config = dict(
    n_layer=13,
    norm='rmsnorm',
    norm_place='pre',
    norm_eps=1e-05,
    attn_scale=0.177,
    init_std_qkv=0.0199,
    init_std_o=0.0039,
    init_std_up=0.0199,
    lr_mult_o=1.5,
    beta1=0.95,
    decay_shape='linear',
    final_lr_fraction=0.05,
    steps=5166,
)
MLP neurons of a small language model. Each row is named by its layer, matrix (gate and up: input weights) and neuron, and shows model dimensions 400-495. Each number is 128 + 24 x the weight over its row's rms, rounded and kept within 0 to 255. Numbers have three digits each. A neuron's up and down rows have the sign that makes its largest values positive.
A block is one neuron, or neurons of one layer that tend to fire together. After each block is what it responds to, as a language model described it from the Wikipedia text at the highest values.

L4.gate636:120126091121093128135104120199137108140140124114089163137113118106154125147132126108134076140091134107193140146116160111132139095175134129096152136149095143081136129139074126142116171106141074122103165171153096093133175130134177142100097097103135149088156109133094126143118120122116125069
L4.up636:134099121109113142115147158146157112146136119074137146108186097117191118159147117137116140103081102091129142107090193140110187149137147106104149153163073157147135104114111150135138128162125137121145104156121077098110157142115135129124096144122148128124108102133145133150161114140103126121
L4.gate1370:114127136103120153126149138153118117127163149117127115095168120162115158184149134132167147098082120116099173109134089154210116102149124126136096149124162106106130114109097080158138144136136160132126149143123130100111178102125147114131147139134135100121121138106115125105149108172100115126
L4.up1370:121111156116101110112123119161103136113162104095099131093140158120140134146098092150142114137128132130172112124063139101132074116134129144103080127151093111142120090134124087074120169096084131141146122119098128065109175109084120119108111128117095118119140111137089108149171126135114118110
Responds to: Substances and materials. Nouns or final word pieces naming physical substances in science text, such as material, concrete, sediment, chloride, nitrogen, helium; also weakly medical and Ocean.

L7.gate95:096115117131114106131162135112118091080150116134074086099087141128136130108133129102164122146151117175123130109159140118138117133101139149089139121134149152075114103162149112115100111150107136125172146096170109157114109122133096110125135120115150161127134122088114184118110094111113126139
L7.up95:132110092117124159152131080090170133154115132130137118133091105090071163140117109141126104111109094104145125114096149122133125111137125128129146113097168125118069120180131132131134165137081168128118132132139100139105164066129167089136087103157103140142097139106093158115138121167132155096
L7.gate164:117127138114098149111126174182137106148111116142129120129094130108137169167104135147136113097174141159118118165139111120164108138100134115151124120104126107135132124095157157132132109090101127115112178110109114129105095116147158152157149142121134093130095130119081127089111161114149157117
L7.up164:114109137125116159092129164142116113167045142121162125138133114162138129144089169070127125115118147176141141123145128153143090139127170141101139120122116112127124114106128128106134117094090099143117133132136117150100125104136133095135131098141110128100114138118092168133124108147141164162
L7.gate435:103137109146126132137129165120092138086104099143087162089095128157158125142096137150088124156090135155135144142151140125082129143131087098137121111155123152093125147136138160133168171105116136118176138135130125076098173106148098128115119132149131144134127125148140119096137096114127132145
L7.up435:124112107159156148109075099101155129113166122122161176125088144143070136146127166125127081120147145135157135141067149131115068187080127096107079073137131142134150146109133156156142147155129153097144167149142103145101195114148096093133117126178134162161140109095135121118138126158130139136
L7.gate580:103150137110124139157116118115092110101156133090170134099111140135132143128144143143099138112180149110120126097081159099095151117124100129156157129081102132114197143126146121138146116144167150128123121167128117145153105154105132135080151173069146160122158133090139097154137124157102054103
L7.up580:121123146155077133164099143097118086155148127142111137088169128118109155117108108139084115124154142116152092127137170112116161094135161119120104140108128128106175122120148150091109130139125145123147116088119106152115145120134123152113177112133161153129115143107131113136104177126125120107
L7.gate1090:135124140172145143145122157152105060112122152104150115121146137098171119097109160134178149124132104095111153123125110099163161110105123111098098129148118112161136135162147203135095140141136108139124171132111140122115151113099112106160089156159095160157120148121125159130089145145107173116
L7.up1090:137119116145150163127105111120152134134134168131132121141117073125136137112104152147120142151143130097155159139133154174132118123144077121123092124147113148129113146092103119150105115128125158157118103119158095126144151154107144143144077110108115105139105099115099119098171122164153136118
L7.gate1266:098155154125134118123111105121105147111100159146130144143132140161153095101111151128139138142092130149128141129133083121097180127158130112148134112143113122160161078119128155131124101132155118113128129092130139105106129102077140190120135131171102128150117112129101126145119114148156171102
L7.up1266:126148155130131140143157131158119074139133077138136138179091113142089141108177170136159185168163131130118153104136156136086149149146164082159140130121076150112144089139141121093104124134128155123134142083135103103134132156129099109137101097087158123117104061156097113148178099135139177181
L7.gate1344:117128153127118151136154146111158108152101144116096142115150146131125097131116061080151139116148100135122096133137135122120135193175158116147128113100135166124116099117158119133156110101127116154148161171137115149092159121145098097151155103116132133122127107127133163130133076084081082129
L7.up1344:150159141119149100136184133121122127122160159123132123102181131107083094118125164134105132100138084070121156150130155123130095163095124105110118139123110170151092112137130110145140126120130166151121118130094119164152096114115137088125098131114154111122145158088138111111109175141131129113
L7.gate1455:193106125124108137120115128126123130116089130117110122158172110115105136131120131164101134096135136138150129121128124134158104133143118152134144097117099145170117098102113158103109111128104138107117118111136103124111112137117119093129118116168154117149101097080131150094128112113092142122
L7.up1455:127130116145169110113056108159166116177153128132110151132114165136154140099147131150129150109092125104094115189126111119119144141125149136119169105184108127129119161107139158119110147107181158138085147126138099112107112136132181113129118100125122062118131132146123105115133114121144109112
Responds to: Take in light-verb phrases. Mainly forms of the verb take (take, took, taken) opening set phrases like took place, take over, take up, taken its toll; weaker on scattered digits in tables and coordinates.

L3.gate59:151071104179119119177127128133152127142104075139132139117124086063124139157144105136131145099080128103157138114098171147111085118137157150156161146136115141146114144101129113123150129156103149142112099102072123139150110140057096113127140121138167105114144103112135124108150145162111114128
L3.up59:161153121129082139120125138125165128084094142155133119153139097092142158100171148145160129142129089154189091106105128181123109147094161154125121117116125107145126083115121122130130126128102150144092179125110138116136114077102146141082119142125136131151098135084111151072126082131114164117
L3.gate88:092097127115129107117138084101118120154161102152118124131138118134166090158135156185082116140162153128114104098102141095142131164138175092129116158135138142162115098135139129075104084167099128131129156117160108136118115150110116087143148147149116098105133106087084095154142137152127115160
L3.up88:075141147120099138121120121130109115134175095163151144121103167111119122112098147139118183072140152080114109164096077130139113141105173139134072132066129134160120101171110114069134154167126140151128131115107118149098153125175117117108161118147102137093135128115122100118138157148144126157
L3.gate1063:131135125121138104126118087136152104181129152130129171138167112132112134084137103127102091108149125170109116105102131079150107135140138072153139167128110169124123118101114163100174129096131130093148140131134136103123130107135124104105127150107097145126140136136096147113152086146101127088
L3.up1063:072107143121090129166133142121118116138124131129106140098163157141131174144161149100156163110133146147099153114123147114115108107120128161158183154154149161130163116134143111078186114119123127095130152135118139108149119102142153091146106116129124104137129137126122143109094119144148147133
L3.gate1067:133138122120106094120084076143174123163131077150156137162107132125113121122140134148083191134177147123127159137107139101117132125128146079107151121114113148124129101102102148119193081139164113135160155124113134135120124103122136136127100096156135162123107106104125138087129158142123160118
L3.up1067:130177129108112144149113112112119091196122096148148140120170088114121133125095205115114119085132094092148148091125148142090140142132157178098091138175128121123132134140125112120099152111159142102106111170129125139100115166116115126131110144151135087123122141155120102146140193105122117139
Responds to: Light verbs taking objects. Common action verbs such as take, make, help and gain, usually after to, would or a subject, as in took advantage and making his doubts; weaker on word-pieces starting section headings (D·ate, D·war·ves).

L4.gate287:106139150093129136138079155090156106149182073106141177166106118111104103152105144156113138098148138147123139120074142142126110115116137113111130170152120168140140153109173152112133130173135078132096117134119130114125152147101131138098144132128149116153101129129098107161142139128122123144
L4.up287:099131127122139088097150086121141129124119136124146152184102114132156130183136158144119096120104167116128111137135115093113096150118126114131115126137110129130108167152122132087057135125151105142085122127150053110104128141115129129159137118190162070119098155135165091080132137142150124147
L4.gate918:132131087109143111113138098142159160146103139165097109148138125094096098138157120144149141127118109098110129116147169166092127126134126092088136137123148178082147118127106167117162097133093163113109098137131160149142159117094158097153107122161104106099122087085106132118115161115149107136
L4.up918:144156121095099126156140129094132093193130110139148096100119121135123111125149123158159136134120133140124133148171105145128145153103131080112106126140129139133094138129112151119099139161149172174091129148086121143134148104126093136129090116118150135137156124123115138097117171125122131137
Responds to: Verb after a subject. Auxiliary "do"/"did" right after a subject pronoun, usually before "not", plus other main verbs starting a predicate (died, takes) and clause-joining "but".

L3.gate331:096062173088145131202078194099122114109128106113120159103090139118107144131103137142105118097093129141162134155117137129112183166111197128105127145149107119148140134126121129105133125126119116151147119146144119115147126115126083163077087135138137115112147074112118090136131108070124134135
L3.up331:097097171125116151156117104126101126074141116149121135150139126121141146128110197085062149075100090134164146124122156110114161139115163155093133157118116117111119126123092130163153136105108129167123151163126125114147124123162127209172142127115129142154115078152130145100175123132113147138
L3.gate464:127137153121141111117119150089114096134118133120124162120147130111102169167123088113106102150157154108138130140120114132166145108103155112086120100126131159117162152110115144100132151145143128129147093146110164104143130174117139161045169109144110147108149125082133111120144097149126084142
L3.up464:107086167135125098104081120128141103107156101122142171090132125111112161130088145121116123140151154126094161123128143142134120079154117111070138120171157103132169198118138091133130147128137094155102123117127141143142122150170064127080153118173122123103122116106130112153172093107109101055
L3.gate723:103122154107121103140175165122123125150158127103127159123124078131095136137124142155101143092134143125127155159099131175146103127162123141126118117131106144120159125067154115117152141164149143142140136096089124125123149122138078140121155146104142129112126078102153180120157143091139117116
L3.up723:111134177108141116144170175119103094123172137155159142107120132153091127146151113145121107124161135111120148130131118125104073146170087099127130142168123159111138159088145157139150138103146147170115129154128125104136147094123087142100125116120109146126106157130155117084134112097132087125
L3.gate1255:114129156138115123134142129138120125141174139126130141088141138125096161164122124140090114113107177138112115110142174140144115144150075123117142142133136125106136137119111102089096136129124125098152079187136158142083103102145160119163119130103126123076172121161138096156104111118105112117
L3.up1255:177119120123122089107121094109099152139146108106126158129142120078101116142131129113129130144142102158126088120118158144151103167127095100147164130135122149137166140103112093127132113151165145100116165126113147093123117146148154170119123149127112101078129118130133123151123115085159121129
Responds to: Noun-phrase head endings. Final token or word piece of a common head noun, often after "the", ending the noun phrase: drug, material, orchestr-as, ranc-hes.

L7.gate254:122101137134124135089099125132136107163160127100141143149116102148141128144161132145136155107148148072151105119126130143080126128136144121108139140154138150114142108147071109116139126131134136169125102154102102099130146117150085150097148127111159089082098099124143089133116081128144153127
L7.up254:077121158093077155096100163120152119118131152113112169130134102105142101160135124144156090109103143137158115163134098115110114097145157114098161112131125145161148104127117125137130146128098102125122126144113117112132141134131113134133108125104113094113102125121136117122128130121123150164
L7.gate384:113092126099129121109086126079136109149139085139161111133141137111171095108125108121174150123127172110127158161122139149149122121152123165109162098145121119159150199144182148122121159120151138145141131142118117187138175165115118144072107163105105081075107069127068182118124130132073113101
L7.up384:119090132142150130133126128102142144091194134118114151126115107116105136167142129137128104131152168083165172159111099114133149133136131109174114134124138099095100108153115162102138150090121097149134132141091066136116147107142110085121107144126136117097117125162146121116091128156140142168
L7.gate576:153136103146113144142115124165149071105167128131175142125135140130121142128153114146112156122134122124135134119090138150149145130124157142160155122120137132135139100151119119110134113108137092110115111118150060123141119142129118155061142175130147120105143125122147117071160103147153122159
L7.up576:146110110151142147130109133129113115082179137103134154138153140099101107153141119134167103085144157117100111163095143113100105123149173153164159139117157117148118154157099112127116129092131113130089122156145118121142083144103126110059158171122085098128083116150121119149146131141131151120
L7.gate609:162105165114110161137160136111122138121129152119111139139135159136143094139103115137148153097171136097127105125112143116086126129147182101122126174138115112135084165097146127151140088153163133159134118107133081135111104126114143147080115110102121091116078090166073132132141126114118137135
L7.up609:141119176129146160128153131125134137107132103095094127133173157141145115141129108111137125123150115090114129115114143107096156127178166100100119135156130115136099111130135109145120119144132138115172122122117140139128150118097125150123142107121127125124147069132117106152107115111109133166
L7.gate818:107124173114134155135101121107125131096121139131147121177144159145131130164116127114137121099119127110177106107129137137135090127154097165126125158136162128168145087096132099062122122129143132128138174119142118125107142137125111126103111095135151161115162108150101118152176127092137094095
L7.up818:140093086099148161141184123096148119092129132149122146138108120117104100126121122124152071119114132088118133101125090157142153144125147083127166125113121092117145148136153138045147111137102106147104083146152145154115084174117141106132109161100156072092135152133158108124160139106115118088
L7.gate858:151112154122129116167113177118168159100160146116121186128095100099150076123106115105116127109176091132137138129096140145123127100146147130122114138146155128118150118122175119087096159092129098154084126120159152113127116159097129124129156175095125120093131099130149169138167132138112135109
L7.up858:106115128166071112145099159108106092159113107084128086175116123105098126119171089134172139140171159113142138108130095142120134143127140130137169114164151125119130116135114078140185117148120151173127112117151132106153159081124146115124120088147161127125129163119113056069147119098120135147
L7.gate939:118096169097115163128096097114100116166161123127100134127128084149149105106128125119135100124131090149141142104140152080103084131118163125127164136119159152114136122133116086140126105146113154128110155178113168149100108148155125144093162141132148111152121133123116105157124126126131142151
L7.up939:152077166070143151113145151121126122126113104124131130110117122130130098105152139135144164127086135145157094110123133169085130124098128083130113113180118136144158134140085052147066135105140134119097103195113169155150148101107091120127163120144140091123118125130136140129137124100108128120
L7.gate1380:101064160175139141124113136140166127093139157135119154137147121127099141159089118125151160112142097128131155121203149122093090092135154135136152161139138138144132136107120129124112115109135101147156099122082134153149138113134129131117133118141137132142127170125154138105137115105117169159
L7.up1380:118120120133086158112121101110144134156136143096123178135094174112150069167110095164138130127159152125106110139100137094096093110144140100133126160146144124159120130110120093130115088095121091120087125140073076112111142104105122137128174142159182189117125121130107095132139122141109119108
Responds to: Mid-word technical fragments. Word-internal continuation pieces, mostly in chemistry or biochemistry terms such as phosph-ory-lation, glycos-yl-ation and al-de-hyde; more weakly, pieces of foreign names (Ch-apelle) and function words like to and as.